MLP neurons of a small language model. Each row is named by its layer, matrix (gate and up: input weights; down: output weights) and neuron, and shows model dimensions 400-527. Each number is 128 + 32 x the weight over its row's rms, rounded and kept within 0 to 255. A neuron's up and down rows have the sign that makes its largest values positive.
After each neuron's rows, "fires before" lists the tokens most often just after its 100 highest values on Wikipedia text that the model never trained on; "fires after" lists the tokens most often just before its 100 highest values on Wikipedia text that the model never trained on. A number after a token or word is its count.

L6.gate2889 [109 160 134 154 115 156 124 116 147 158  94 136 135 143  94 147 169 168 124 155 109 161 128 155 108 120  85 155 138  94  93 142 102 133 112 121 201 145 120 130 212 174  99 109 100 131 130  48  86 129 154 138 169 118  87 133 155 141 133  69  73  79 150  82 155 113 149 169 159 154 130 119 152 158  87  70 111 135 104 133 152 150 119 156 147 112 114 126 131 151 153 108  64 122  94  94 121 149 136 164 154 130 100 145 132  98 134 156 118 156 225 148 135 194  69  71 113 101 154 135 141 131  93 115  93 103  96 163]
L6.up2889 [130 140 122 171  97 122 129 144 143 165 111 112  58  85  99 166 109 183 141 116  89 146 153 129 108 135 119 147 110  96  88 164 116 133 134  38 150 125 149 135 158 130 142 100 113 124 149 127 111 144 110 114 146 114 109 131 160 150 153  86 134  72 188 105 111  93  58 147 174 149  50 174 144 176 141 105 131  58 133 161 108 186  85 172  85 126 105 180 154 189 131 146  59 107  90 179 185 147 177 127 127 151  88 161 147 122 183 129 113 113 135 190  99 133 107 109 135  96  45 115 209  94 117  85 119 121  77  78]
L6.down2889 [142 171 149 175 110  96 157  80 131 126 111 187  80 107 124 121 146 136 123 160 111 125 146 141  76 147 136 169 133 117 154 170 159 116 171 139 146 123 105  78 107 173 165  65 131 172 157 107 129 160  54 146 177 136 137 155 147 152 193  98 100 108 161 159 148 137 123 144 105 124 112 152 137 103 145 166 142 122  73 127 105  95  67 173 138  98 140  83 173  86 143  52 186 138 128 163 144 167 190  99 135 125 136 134 132  63  96 140 132 165 146 135  86 157 141 119 211 156 142 140 149 152 137 200 154  82 112 136]
fires before: "\n" 61, "-" 12, " " 8, "1" 4
fires after: "." 37, ":" 18, " " 12

L6.gate2814 [108 138 117  53 129 110 142 147 119 122 153 125 127  82 136 150 104 154 145 194 153 142 158 143  74 146 118 109  97  91 147 140 128 100 119 107  82 126 111 146 151 148 204 105 137 149  87 117 140  92 138  95 149  79 174 174 121 146 125 131  93 133 102 114  90  92 209 148 129 109 120 140 135  96 115 123 110 115 155 158 115 107 162 109 129 120 195 160  75 102 156 134  95  80 147 114 185 176 153 118 119 131 128 152 167 174 159 114  95  97 154 136 156 130 109 143 125  98 125 119 151 140 133 143  65 138 145 186]
L6.up2814 [175  88 106 168 112 106 117 166  71 129 152  81 101  97 152 183  84 160 151 136 137 157 176 156 138 148 124  99 120 133 159  90 126 138 107 124 104 138 127 134 127 156 169 100 130 102 129 126 135  97 154 133 140  76 140 142 122 185 160 104 137 109 119 139 121  62 144 188 135  87 159 105 115 109 142 151 179 169 128 139 124  86 181 180  61  84 126 172  94 136 211 137 133 109 175 135 172 167 107  76 102 112 158 164 167 142 106  99  93 135 170 146 121  74 104 126  97  94 168 157 111  82 151 181 127 120 104 151]
L6.down2814 [234 176 177 126 142 104 150 133 172 177 124 145 133 211 123  76 123  96 139  72 150 140 164 158 128  98 134 198 170 182  92  61  99 135 153 179 101 154 156 126  81 210 138  99 106 116  69 132 147 112 165 117 148 153 147 113 123 134 164 119 108 149 106 137 124 124 158  80  93 120  81 239 129 159 145 131 109 132 136 146 152 160 120 181 156 105 162 114 104 122 164 164 103 125  86  81  89 144  85 143 156 148 153  83  70 104 122 117 121  97  61 153 110 110 108 146 110 152 146 141 198 113 154 123 119 169 159 202]
fires before: "0" 66, "1" 8, " |" 4, "." 4
fires after: "1" 33, " " 30, "0" 13, " |" 4, "9" 4

L6.gate578 [178 159 133 155 151 134 118 107 105  84 135 134 110 193 101 111 106 110  76 131 155  99 149 111 107 137  83 122 153  98  78 104 236 104 169 126 109 165 128 166 131  79 102 202 181  78 167 153 136 127  62 123 127 116  86 140 155  95 115 127 105 117  91 147 159  92 101 176  97  78 161 105 164 154 147 116  95  86 147 159 140 129  72 104 181 126 167 139 141  95 104 178  99 129 118 167 106 174 135 169 100  86 117 148  99 148  78  84 112  48 125 111 150  87 107 168 143 117 134 116 117 161  85  87 195 128 103 145]
L6.up578 [117 148 167 117 127 140 151 107 151 114 113 105  65 163  48  65  92 136 103  87 146  72 140 173 145 131 129 162 122 179  99  73  74 142 125 167 122 137  89  72 169 155 155 189 141 131 127 178 154 137 146 136 123 115 129 137 110 143  85 126 103 134 157 127 113  57 115 160 103 114 108  96 170 129 130 162 136 159 131  98 137 168  83 120 161 149 118 162 104  65 121  96 169 192 173  82 152 146 198 105 125 147 124  72  99 127 123 113 138 145 119 138 106  85 119 154 166 140 108 115 175  74 208 129 107 118 122 143]
L6.down578 [155 115 134  99 133 143 172 198 194 114  89  84 183 119 139 162 136 159 179 159 124 106  80 112  63 155 163 150  67 127 123 111 118  93 129 113  82 115  60 144 121 157 133 162 109 199 131 128  70 123 103 165  84 137  86  87  73  77  82  95 161  76 145 116 155  85 108 182 151 162 168 122 125 104 112 122 163 143 101 109 134 143 104 115 147 120 120 119 119 160 138 180 141 106 126 129 104  84 148 135 123 137  63 134  86 128 120  37 155 134 120 144 165 166 134 148 132  71 144 136 133 155 152  94 106  99  90 138]
fires before: "," 67, " " 9, "." 5
fires after: "1" 37, " " 28, "2" 24, "3" 4

L6.gate116 [106 113 115 140 141 109 123 158 128  90 122 156  56 126 112 114 117  79  81 132 109 132 133 106 126 135 129 135 157  83 111 122 112 135 147 118 131 182 119  96 113  97 157 110  81 153 153  86 160 152  73 142 173 126 145 110 115 180 109  84 127 174 122 191  73 152  89 114 172 101 173 166  86 138 107 104  71 111 108 118 134  79 189  85  84 152 104 187 160 156 149  89 109 121  95 101 169 198 190  69 134 120 154  93 113 138 114  93 134 111 118 142 143 152 162 166 102 151 108 108  77 136  97 126  76 120 133  57]
L6.up116 [104 133 101 124 125 107 150 119  95 100 138 119 100 140 178  74 115 146 144 123 161 137 100 105 135 171 131 195 161  79  98 187 112 102 131 122 152 132  70 164 184 146 113 114  66 126 115  86 140 155 150 123 144 146 132 145 120 117 151 139 157  90 130 164 205 129  91 112  96 194 140 171 106 136 156 184 116 132 134 164  61 113 122 106  94 122 132 152 140 138 173 163 115  92 124  85 120 108 209  98 138 114 137 138 143 125 105  86 145 138 113 167 145 144 162 100 154 156 135 134 147 164  87 157 116 149 114 135]
L6.down116 [119 152 134 131 112  79 134 106  95 156  70 152 119 172 110 120 138  88 107  75 170 152 104 150 132 138 134 169 122  83 124 137 118 144  78  56  98 178 191 107 147 116 119 136 137 125 100 139 172  69 120  89 134   8 127 172 157 100 111 105 138 116 134 141 141 104 146 112 109 138 145 142 168 116 132 144 105 124  75 130 171 109 104 116 131 149 118  96  88 102 119  95 107 195  84 136 126  95 107 178 124 121 102 164  79 105 132 138 127 123 152 101  94 178 138  86 160 180 158  82 135 194 111 103 141 141  83 114]
fires before: "1" 39, "0" 37, "2" 19
fires after: "2" 64, " " 23

L6.gate2284 [169  42 138 189 131 146  77 115 187 116  71 141 116 167 132 136 131 137 172 182 138 137 143 120 149 116 182 140 164  69 110 153  92 126 136  82 101 141  99 180 112  54 114 102 121 176 143  77 196  69  81 135 120 155 141 110 171 109 108 161  90 132 128 173  58 107 164 160 139  64 117 102 133 176 146 104 181  81 137  94 137 163 133  83 169  89 103 148 129 168 103 174 213 136 104 133 178 107  99 179 154  88 137 146 158  95 175 133  80 102  87 182 193  83  87 153 106 116  82 148  92 105 115 146 137 118 149 134]
L6.up2284 [138 131 116 111  98 101  84 129 155  86 134 128 120 131 123 128 102 113 162 194 126 106 123  73  94 112 159 120 132 116  70 197 102 163 131 134 144 166 151 103 143 114 106 128  84 195 140 150 120 122  65 128 127 136 105 133 105 142 162 126 137  84 127 179 110 122  99  88  56  70  90  85 156 170 102 108 166 122 138  41 130 149 159 114 176 121 136 125 131 158  92 125 172 101 125 126 134 152  73 171 132  89  96 100  94  79 141 121 110 134 161 152 136 127 143 103 157 151  64 169  98  73 145 153 125  94 176  83]
L6.down2284 [117 110 132 130 148 124 171  98 115 107 166 153 100 112  99 107 137 170 160 129 116 122 123 153  89 147  99 159 118 174 189 138 136 164 184 128 138 162 187 144 127 108 102 126 131 100 117 157 105 135 117 113 120  71 103  70 147 162 104 135 114 106 125 120 146 129  98 128 129 169 115 150 147  98 118 111 184 145 114 175 135 140 152 143 154 125 110 124 140  84 143 163 126 162 160 135 106 167 119 111 151  83 144 119 165 164 123 135 154 173 176 168  75 131 137 136 151 171 147 108 120 112 152  78 121  66  98 103]
fires before: "0" 14, "3" 10, "6" 10, "1" 10, "9" 9, "5" 8
fires after: "0" 37, "9" 24, "7" 10, "8" 9, "4" 5, "6" 5

L6.gate611 [136 125 130  82 166 101 131 139 174 131 147 137 172 136 160 106  91 118 171 115 137 130  92  88 179 200 168 133 131 114  86 131 171  91  95 132  85 181  83 114 158 113 209 110  72 141 198 141 131  85 106 147 143 123 135 160 177 117 124 161  96 100 121 102  75 165 151 144 127 116 149 154 161 133 135  97 139 156 101 124  84 136  93 121 139 129  90 128 123 134  79  99 135 148 132 171 126 135 152  94  89 138 157 114 139 131 142 185 138 164 147 106 122 114 116  73  93 129 118 121 106  62 104  82 124  86 158 116]
L6.up611 [162  84 118  73  97 190 165 156 131 133 107  97 117  65 174 137 148 137 168  75 158 179 135 131 113 191 164 101 111 140 120 135 145 115  84 127 154 157 170 106 138 154 108  80  94 133 158  97 105 123 123 101 130 115  89 133 107  93 130 133  68  99 114 150  95 156 139 140 145 119 149 132 149 152  75 148 151 117 149 140 118 130 115 114 115  91 140 165 119 108 120 135 158 163  68 238  71 125 128 135  95 164 117 146 110  98  99  93  77 111 103 126 172 121 107 123 104 136 100  97  81  96  32 121 134 115 104 122]
L6.down611 [159  65 177 108  71  86  88 117 136 126  89 113 147  72 157 141 155  91 135 122 206 182  82 106 107 180 138 166 136  97  33 129 118 144 119 171 105 137 137  77 125 101 121 139 137 182 182 123  43 143 107 142 109 104 141 144 154 101 148 157 148 183 157 113 157 138  96 159 151  31  68 105 152 133 139 134 176 142 116 155 138 159  75 140 155 146 133 178 134 126 147 122 128  87 149 119 140 137 172 181  80 144  96  58 102 118 115 159 174 175  86 127 127  82 165 145 103 116 179 134 140 124 133 106  87 148 157 183]
fires before: "." 34, "0" 9, "1" 8, ":" 7, "8" 6, "5" 6
fires after: " " 35, "5" 14, "4" 12, "0" 7, "3" 6, " |" 6

L6.gate1995 [111 127 159 105 152 134 118  94 136 141 107 107 135 109 167 119  52 124 129  99 125 181 115  97 126 151  84 169 111 103 144  56 120 139  89 159 147 149 127 157 159 199 137 111 114  74 131 119  91  67 182 156 127 105 139  90 164 120 106  85 129 138 144 143 172 106 164 159 139 181 152 151 165 124 164 149 120  75 138 130 125 122 128  90 137  61  88 157  89 195 116 131 108 144 180 157 120 186  81  65 161  87 102 131  72 142 133  69 101 120 170 132 130 115  95 147 125 131 103 116 102 144 111 115 128 147 127 137]
L6.up1995 [127 144 153 178 144 129 127 181 113  77 105 131 157 187 106 133  89  89 118  85 111 142 180 123 168 167 105 145 185 102 134 105 166 134  93 123 129 126 114 159 123 154 120 137 146 100 151  68 124 106 182 160  98  46 176 100 109 151 134 123  99 104 121 187 161 122 144 176 115 114 169 157 156 189 129 132 145 106 151 158 123 137 124  99 156 102 153  87 115 150 159 112 133 132 153 179 147 133  86  55 105  65 100 141 133 129 164 132  57 143 156 185 136 203 115 112 121 167  77 123 121  59 120 116 127 143 122  72]
L6.down1995 [135  68 163 137 155  94 155  53 142 151 113 124 132  99 177 133 149 128 113 177  91 125 109 104 203 161 114 132 149 169 118 112 104  81 114 157 115 144 105 179 163 110 130 130 131 154  73 146 156 128 101  78 150 118 135 127 154 121 187  73 105 163 110 109 189  84 129 104 165 107 134 131  89 187 150 152 133  66 167 184 165 160 102 138 105  66 124  99 120 129 111 121 147 144 106 136 168  92 134 160 177 125 139 103 154  93  96 103 134 114  74 169 120 120  94 100 105  76 160 190 104 131 128 140 120 152 155 173]
fires before: "0" 27, "1" 15, "2" 15, "4" 6
fires after: " |" 52, "|" 5, "2" 5, " of" 4

L6.gate459 [146 171  91  98 101 142 137 134 134 172 167  91 134 109 136 140 192 123 124  77 153 113 127 121 162 131 109 125 181 111  87 130 130 128 192 111 140  96 121 154 142 154 118 218 142 150 206 119 147 127 130 147 140  73 155 204 136  93 139 173 127 191 124  81 152 158 163  91 112  90 147 114 164 117 133  87 135  87 181 120  72 144  51  19  94 112 104 173 178 152 186 110 119 159 124 145 159 116 167 123 108 118 107 125 132 112 115 112 160  65 155 160 137 158 117 108 157  65 113 125 173 134 126 118 135 129 135 133]
L6.up459 [ 99 116 120  94 126 140 126 170  70 111 156 112 124 141 151 117 156 137 100 134 136 137  81  88 180 152 122 153 100 123 102 141 158 128 164 102 106  91  79 121 155 161  97 148 164 143 126 105 109  98 103 156 128 131 174 118 111 127 110  99 122 196  74 113 133 125  95 171  89 161 161 116 101 138 157  85 102 158 166 131 126 145  93  67 143  62 116 117 107 177 170  98 130 142 162 159 146 171 155 134 157  93 126 128 106 159 104 169 155  92  73 204 141 152 109 130 125 172  87 137 142 193 116 174  73 105 174 120]
L6.down459 [155 107  87 120  95 111 145 136 127 125 127  70 170 137 181 148 151 160 108  92 136 191 144 103 143  81 169 161  77  22 187 108 174 139 106 157 116 116 178 120 127  89 132 162 120  64 135  74 167 147 137  92 133 125 134 104 144 107 159 169  52 132 115 127 152 108 161 103 108  85 113 150 113 149 144  74 122 108 164 179 102 117 102 158 112  98  81 115 107 114 125 111 147 158  80 180 122 106  90 148 154 116 133 100 118 111 114 103 106 155  86 118 150 171 150 100 109 140 153 156 197 126 119  79  91 125 110  75]
fires before: "2" 37, "1" 26, "5" 5
fires after: " |" 24, "2" 21, " " 17, "|" 11, "1" 5

L6.gate2979 [ 75 120 150  65  78 198  89 112  79 137 112 152 118 199  95  71 106 118 151 146 115 134  97 170  67 156 169 109 119 108 109 130 126 195 117 106 123 128 131  82 146 137  92 117  80 162 155 121 110  86  59 167  88 127 139 172 134 177  92 167  75 191 167 143 137 132  81 129 105 130  78  79 160 155 165 146 165  97 104 158 130 171  78 143 147 177 110 135 128 105 163 149 122 170 112  95 175 160 112 117 121  81  97 134 135 146  70 100  51 121 153 112 128 164  93 140 109 171 115 118 149 155 153  71  89  94 117 175]
L6.up2979 [135 137  82 108 136 125 125 113 117 130 108  70 152 127 104  96 130 176 113 118 138 156 154 166  89 186  86 141 133  98 150 118 158 167 141  93 162 135  93 138 159 108 143 107 114 130 118 104  69  87  85 115 141 152 157 132  79 100  71 107 120 174 146 142 135 135 174 120 100 117  91 110 173 151 110 187 144  84 129 145 111 125 109 103 112 174  95 127 137  97 118 166  92 129 153 174 171 125 165 193 151 126 141 112  88  76 123  81  61 197 155 114  97 152 141 133  90 126 149 149  97 179 142 161  96 143 168 146]
L6.down2979 [149 238 145  90 157 137 138 126 132 129  91 159 169 192 128 133 155 105 148  92 100 138 103 168 108 146 114  76 104 166  79 139 123 135  97  90 154 116 126 130 140 166 109 119  70 144  96 148 105 112 110 128  89 109 121 176 150 164  77 171  91 159 117 182  97 172 158 151 126 134 115 155 147 162 159 166 174  84  91 147  89 115  85 154 117 158 126 157 145  88 126 131 189 162 126 116 130 183 142  88 131 133 147 113 129 135  51 158 142  88 135 165 126 175  78 167 176 138 172  81 138 137 139  61 103 135 187 135]
fires before: "." 70, "2" 6, "9" 5, "1" 4, "3" 4, "8" 4
fires after: "\n" 37, " " 27, "1" 18, "|" 18

L6.gate1985 [113 122 160 184 134 171 203 108 197 122 153  95  95 181 119 118 124  72  94 211 164 143 113 150 135 114 109 170 111 113  92 158 121  91 136  89 136 151 132 132 156 143 162 147  87 108 126 117 203 122  97 100 140 154 185 155 188  85 137 127 126 107 175  99 102  87 148 161 161 200 146 143  91 144 146 157  88  67  52 186 124 112 178  75 129 172  53 121 132 125 124 116  91 136 125 120  87 172  89 138 102  65 150  97  87 165 137 203  96  77 152 142 139 140 135  95 132  74  97 135 125 144 122 146 125 151  74 125]
L6.up1985 [157 144 176 193  81 182 100  83 181 123  37 120 120 139 128 187  91 114  47 155 114 109 162 198 161  97 117 148 119 108 132  85 106 166  66  98 141 169 107  90  82 172 207 104 107 136 140 166 140 130 105 111  85 115 120  98  82 131 154  21 112 120 159 132 133  87 127 192 109 138 129 143 121 139 139 132 116 119 143 104 205  21 132 116 116 100  86 176 105 155 135 135 108 108 114 130 145  67 119 157 135  74 122  93 104 120 153 113 147 121 194 138 160 165 166 122 135 100 128 124 100  75  93 144 173 118 100 105]
L6.down1985 [153 109 175 135 130  97 168 149 112 127 113  40 141 152 114 201 178 116  83 138 147  86 127 111 185 121 108 141 159 124 107  99  58  67 110  95 121 164 107 136 126 136  97 139 136  48 120 106 119 127 160 137 146  99 148 105 110 113 142  97 117 129 120 119 115 153  99 167  92  62 139  90 187 116 132 134 106 141 160 157  93 161 112 149 111 117 134 123 100 101 177  81 112 104  65 119 151 161 141 124  98 190  93 123 113 124 167 156 149  98 141 154 148 130 153  79 130 176  66  88 115 158 143 109 124 106 147  73]
fires before: "1" 39, "0" 31, "2" 21
fires after: "2" 82

L6.gate1898 [177 156  98 163  65 105 179 113 112 136 131 154 132 148  91  64 189  81  98  95 122 150 165 169 152 131 133 103 139 154 173 125 126 143  93 138 172 162 143 192 161 147 167 110 105 156 152 154 151 122 120 168  94 198 104  72 169 169 137  83 150 100 119 119 177 106 178  73  91 158 158 144  98 149 103 125 168 105 182 136 136 116 103 179  74 171 206 186 136 119  99  94 108 131 167 136  81 117 106 139 117  93 143 119  93 169 141 123 166 141 126 113 187 150  79 104 209 139 134 151 179  83 149 107 110 134 102 183]
L6.up1898 [140 155 127 207 152 137 115 135 154 174 143 123 125 129 185  94 101 176  93 107 109 132 117 191  91  80 119 119 149 175 149 161 139 126 110 153 172 116 120 151 173  75 132 137 180 115  94 141 112  94 117  99 116 110 120  97 137 132  97 131 128 125 219  97 158 155 147 144 142 172 150 148 194 133 151 130 108  97 121 119 188 115  93 122 101 209 131 166 129 131 133 152 111 126 136 129 106 158 127 142 100 116 111  74 157 148 165 141 104 121 124 108 143 152 117  59 118  76 131 155 170  88 141 144 102  88 174  86]
L6.down1898 [172 112 150 196 112 153 134 131  89  89 161 140  93 124 171  82 143 133  75  91 115 107 155 195 134  87  49  95 190 187 171  95 132 159 138 152 120  39 126 118 136  79 122 194 104 120 146 131 127 158 139 119 144 146 107 170 123  85 109 172 109 103 155 100 143 149 135 140 168 144 128 123  68 146 100 145  87  83 137 191 112 140 140 198  72 133  70 210 144 113 101 132 143 132  78 177 111 110 139 146 118  98 106 123  86  91 163 147 195 144 108 116 102 130 150 126 138 111 131 130 171 139 127  85  83 207  88 130]
fires before: " " 96
fires after: "1" 33, "0" 24, "2" 14, " (" 6, " " 4

L6.gate2733 [169 124 105  97 140 161  86 155 143 169  92 118 176 158 178 164 159  43 106 150  89 130 155 108 203 144 126  95  96  70 175 154 139 156 128 164 114  75  80 191 139  94 106 134 121 150  73 116 134 139 154 127 144  93 149 161 147 107  72  56 145 141 188 146 107 134  66 156 159 113 157 138 105 126 150 176  81 134 186 144 117 153  74 163 173 126 108 162 133  68 112 138 174  98 109  65 116 143 136 116  74 121 171 210 115 106  97  99 179 108  56 169 131 192 130 187 156 124  99  57 135 134 139 152 134 139 163 115]
L6.up2733 [132 146 147 115 151 123  88 162  98 142 184 123 139 160  93 107 128  95 103 143  89 170 150 128 182 114 119 122 165 107 118 144 142 154 112 119 154  99 138 137 118 141 149 129  92 135 138 112 160  65  94  75 141  67 210 122  75  64 106 134 118 133 117 187  96 114 126 128 106 153 104 131 150 152 172 172 151 154 162  83  89 111 131 110 156  88  78 136 134 147 142 143 117 121 107 108 127 104 136 145 106 115 174 210 120 158  76 149 164 113 140 149 157 146 150 137 187 110 143  80 161 118 186 187 116  89 128 135]
L6.down2733 [122 178 129 161 184 134 100 162 120 140 123 146 140 159 150  97 114 139 144 153 136 139 137 137 118  94 166 109  66 129  92 103 130 189 147 125 135 137 125 146  91 130 173 148  95 136 140 111  66 131 166 111 120 134 106 184 147 123 118 167 128 126  93  52 135 129  14  94 120 130  84 121 129  73 136 129  53  99 159 182 176 147 112 106 105 146 139 121 131 170 152 105 127 134  83 128 170 152 108 124 106 155 122 100 127 128 109  41 154 194 103 119 158 120 100 139 123 169 111 134 110 178 109 129 143 138 174 101]
fires before: "." 52, " |" 14, "0" 9, "2" 4
fires after: "1" 32, " " 26, "\n" 15, "|" 14, "2" 5

L6.gate100 [116 140 171 144 170 160 177 145 164  54  97 154 190  82  53 126  89 153 106 127 126  94  83 155 105 150 148 110 174 144 133 115 148 105 170  47 141 145  91 140 140 165 113 115  88 184 142 171 122 132 149  92 134  76 104 107 181 141 119 145 143 120 111 135  90 124 115 169 137 139 140 193 101 163 139 148 115 107 181 132 169 132 115 200 135 114 134 118 144 115  96 117 127 117 141 173 121 120 130 156 137 175  90 165 144 123 140 146 140 144 122  72 131 103  79 128  85  49 146 153 124 149 129  70 140 138 109 190]
L6.up100 [ 86 138 107 158  79 145 115  99 135  97 171 119  91 130 142  72 140 122  91 102 147 208 135 109 155 138 110 162 122 166 116 110 128 177  62  68  93 184  43 132 116  97 157 138 108 125 157  89 117  86  77 150  76 141 156 119 156  95 119 150  89 110 110 143  79 149 129  81  93 134 165  85 157 111 227 112 141 120 171 109 136 133 115 148 119 106 160 163 157  88 197 180 138 141 158 161 146 117 124 195 104 111 119  78 114 110 120 158  94 158 108 121  88  61 136 111 170 128  92  96 124  76  71  91 106 110 160 155]
L6.down100 [ 97 141 115 121 122 170  94 115 149  85 120 106 150 179 111 118  85  92 111 165  70 146 105 141  64  98 125 142 164 106 144 108  79 143 111 104 164 139 136 207  80 172 142  81  73  91 155 125 167 108 109 165 101 104 117 115 114  98 158 100 111 107 119 134 116  73 132 170 114  98  91 165 172 156  56 163 117 120 101 165 161 141 147  93 167 101 135 113 119  96 106 156 124 130 157 177 105 136 112 111  76  56 112  83 168  95 117 128 143 170 110 106 167  78 118 141  44 168  90 194 138 131 162 117  55 135 149 160]
fires before: "," 50, " " 23, "1" 5
fires after: "1" 24, "2" 21, " " 19, "3" 8, "4" 5

L6.gate877 [100 160  71 113 115 147 128 174 111 138 156 121 173 152 139 185 174 143 137 131 166 124  64 160 172 128 110 146 119  67 134 117 149 157 155 128 138 156  94 119  96 144 151 137 150 124 143 138 135 151 136 189 148 127 195 135 143  92 155 122 110 147  72 108 115 162  94  79  97 101 118 108 182  98 140  99 130 106 126 146 112  76 105 106 152 163 133 111 147 146 153 135 175 176  99 123 110 154  74 148 137 114 147 108 147 128 104 155 157 123  96 158 138 155 132 179 148 165 141  90 154 113 126  95 111  92 151 144]
L6.up877 [146 164 142  78  84 183 121 185 164 117 113  64 101  90  66 177 129 215 154 181 100 138  94  48 167 165 149 202 143 171 145 119 131  60 154 150 159 111 140 114 127 205 153 147 179 105 190 133 128 138 146  90 130 112 149 158 182 152 122 188 120 133 144 122 144 105 144 159 152 155 119 117 122 159 128 116 133  98 135 176 110 177 158 131 156 141 153 137 129 159  92 140  94  84 129 109 169  78 118 122 109 149 144 170 147 157 106 107  65 111 113  90 100 112 120 161 142 116 107 125 161 119 178 128 156 121 120 144]
L6.down877 [ 76 150 126 113 128 211 103 114 117 103 125 120 162 146 137 175 100  72 123  66 167  75 107 111 135 136 159  99 112 165  87 125  88 161 175 148 170 126 107 143 130 109 141 133 171 133 108 105 129 164  70 169 157 120 109  96 163 154 139  94 182  75 118  99 132 130  81 139 133 107 142 123 129 127 132 117 173 121 111  73 138  80 129 121 160 159 131  92 127 134 158  93  80 170 172 151 139 149  67  92 147  91 164 156 128  73 104 137 149  44 126 166 131 199 139 141 153 118 187 112 168 119 171 119 151 177 183 121]
fires before: "1" 53, "2" 18, "3" 5, "7" 5
fires after: " |" 35, "|" 14, "6" 5, " District" 4

L6.gate1043 [116 114 107 153 197 119 146 199  98 154 141 123 143 139 101 111 104 148 118 102 126 153 122 139 114 155 146 186 109  58 151  76 163 145 134 113 126 133 160 158 124 113 175 111 128 218 142  87  81 175 150  84  99 137 144 148 192 142 132 153 157 145 126 123  44 153 161 151 157 101 170 206 152 112 117 138 156 118 179  94 124 134 145 143 151  95  80 102 153 127 123 133 144 125  99 141  87 154 190 127 112 122 166 153 120 152 153  63 128  55 126 115 172 140 129 108 138 120 123 127  86 110 112 129 162 118 148 108]
L6.up1043 [155 155  85  97 150 169 182 161 126  90 165 106  96 118  60 146 112 162  81 117 102 119 134  86  87 138 113 113  95  63 166 167 147 169 164 119 168 142 152 117 155 100 116 153  95 156 118 122 120 190 148  99 126 138 160 151 156 128 136  96 126 141 157 167 147  94 171 158 103 123 160 151  65 189 138 131 133  43 100  68  68  91 168 147 151 110 139  86 128  98 139 204 134 108  54 123 171 132 143 101 122 152 132 102 119 103  96 128 134 147 143 130 124 143  78 123 137 138 130 105  99  91 127 117 130 132 111 189]
L6.down1043 [168 146  80 180  98 113 143 147 183 157 130  81 125 104 168 138  95 151 127 131  93 142 131 137 214 116 100  30  98  96  73 130 155 143  95 152 127  88 138  97 160 165 166 128 158 133 149 144  84 208 164 156 139 150  94  91 149 108 127 174 110 137 166 160 169  66  78 148 161  83 130 102 147 139  61 136 125 119 126  94 125  49 152 130 106 142 135  95 121 173 137 120  95 138 130 102 145 155 152 131 167 120 127  70 111 132 144 128 163  70 139 145 128  85  73 106 119  59 109 218  67  86  86 109 124 122  98 102]
fires before: "\n" 40, ":" 5, " Emirates" 5, " |" 4
fires after: "\n" 43, " United" 8, "-" 5, "|---|---|---|---" 4, "|" 4

L6.gate1154 [104 132 108  58 111 121 122 170 144 166 186  66  93 144  85 119 184 144 144 147  92 163 159 123 130 148 135 198 133 122 122 117 146  94 155 117  71 110 127 125 128 119 139 134 146  71 196 138 144 167 110 120 110 148 114 163 151 103 151 113 225 204 139 129 115 117 124 135 101 139  82 156 138  90 153 104  99 115 161 180 130 142 132 103 144  79 189  87 141  66 123 158 107 106  72 163 106 129 139 154 166  82 142 108 137  82  93 126 179 132 155 138 137 220  81 162 116 219  92 110 132 138  98 126  88 139 144 119]
L6.up1154 [141 127 133 104 108 147  83 209 151 136 142 101 111 137 114 116 153 139 194 157 124 182 127 110 134 159  97 208 157 121 130 111  96  84 154 144 136 184 123 138 125 125 156 135 135  50 166 133 137 165  99 140  83 119 150 151 146 129 119 112 173 162 127  86 138  64 114 116  60 183 126 100 114  84 125 115 136 158 100 148 131 150 124 129 126  72 209 172 164 130 155 159 109 172 141 120 106 124 102 184 138  98 177 114 176 106  44 108 185 130 111 161 158 134 107 136  74 183 100 116 161 162 188 120  58 171 121 108]
L6.down1154 [132 132  98 168 111  64  87 147 143 169  83 115  69 146 132 119 120  95 139 150 128  85 173  99 170 104 121 162 100  72 136  78  77 139 129 104 106 110  76 141 157  86 111 143 146 159 121 177  93 128 176 109 161 145  89 124 134 122 139  99  92 126  98 160  84 111 103 111 120 103 101 142 125  97 154 105 132 126 108 168 101 160 116 107 122 146 127 132 153  35 125 170 110  80 151 142 126 151 125 134 124 134 118  84 106 116 108 182 120  66  88 103 173 155 139 111 126 131 123  97 134 147 126 149 108 128 107  84]
fires before: "===" 27, "==" 23, "====" 4, "2" 4, "8" 4, "1" 4
fires after: "\n" 74, "|" 10, " " 4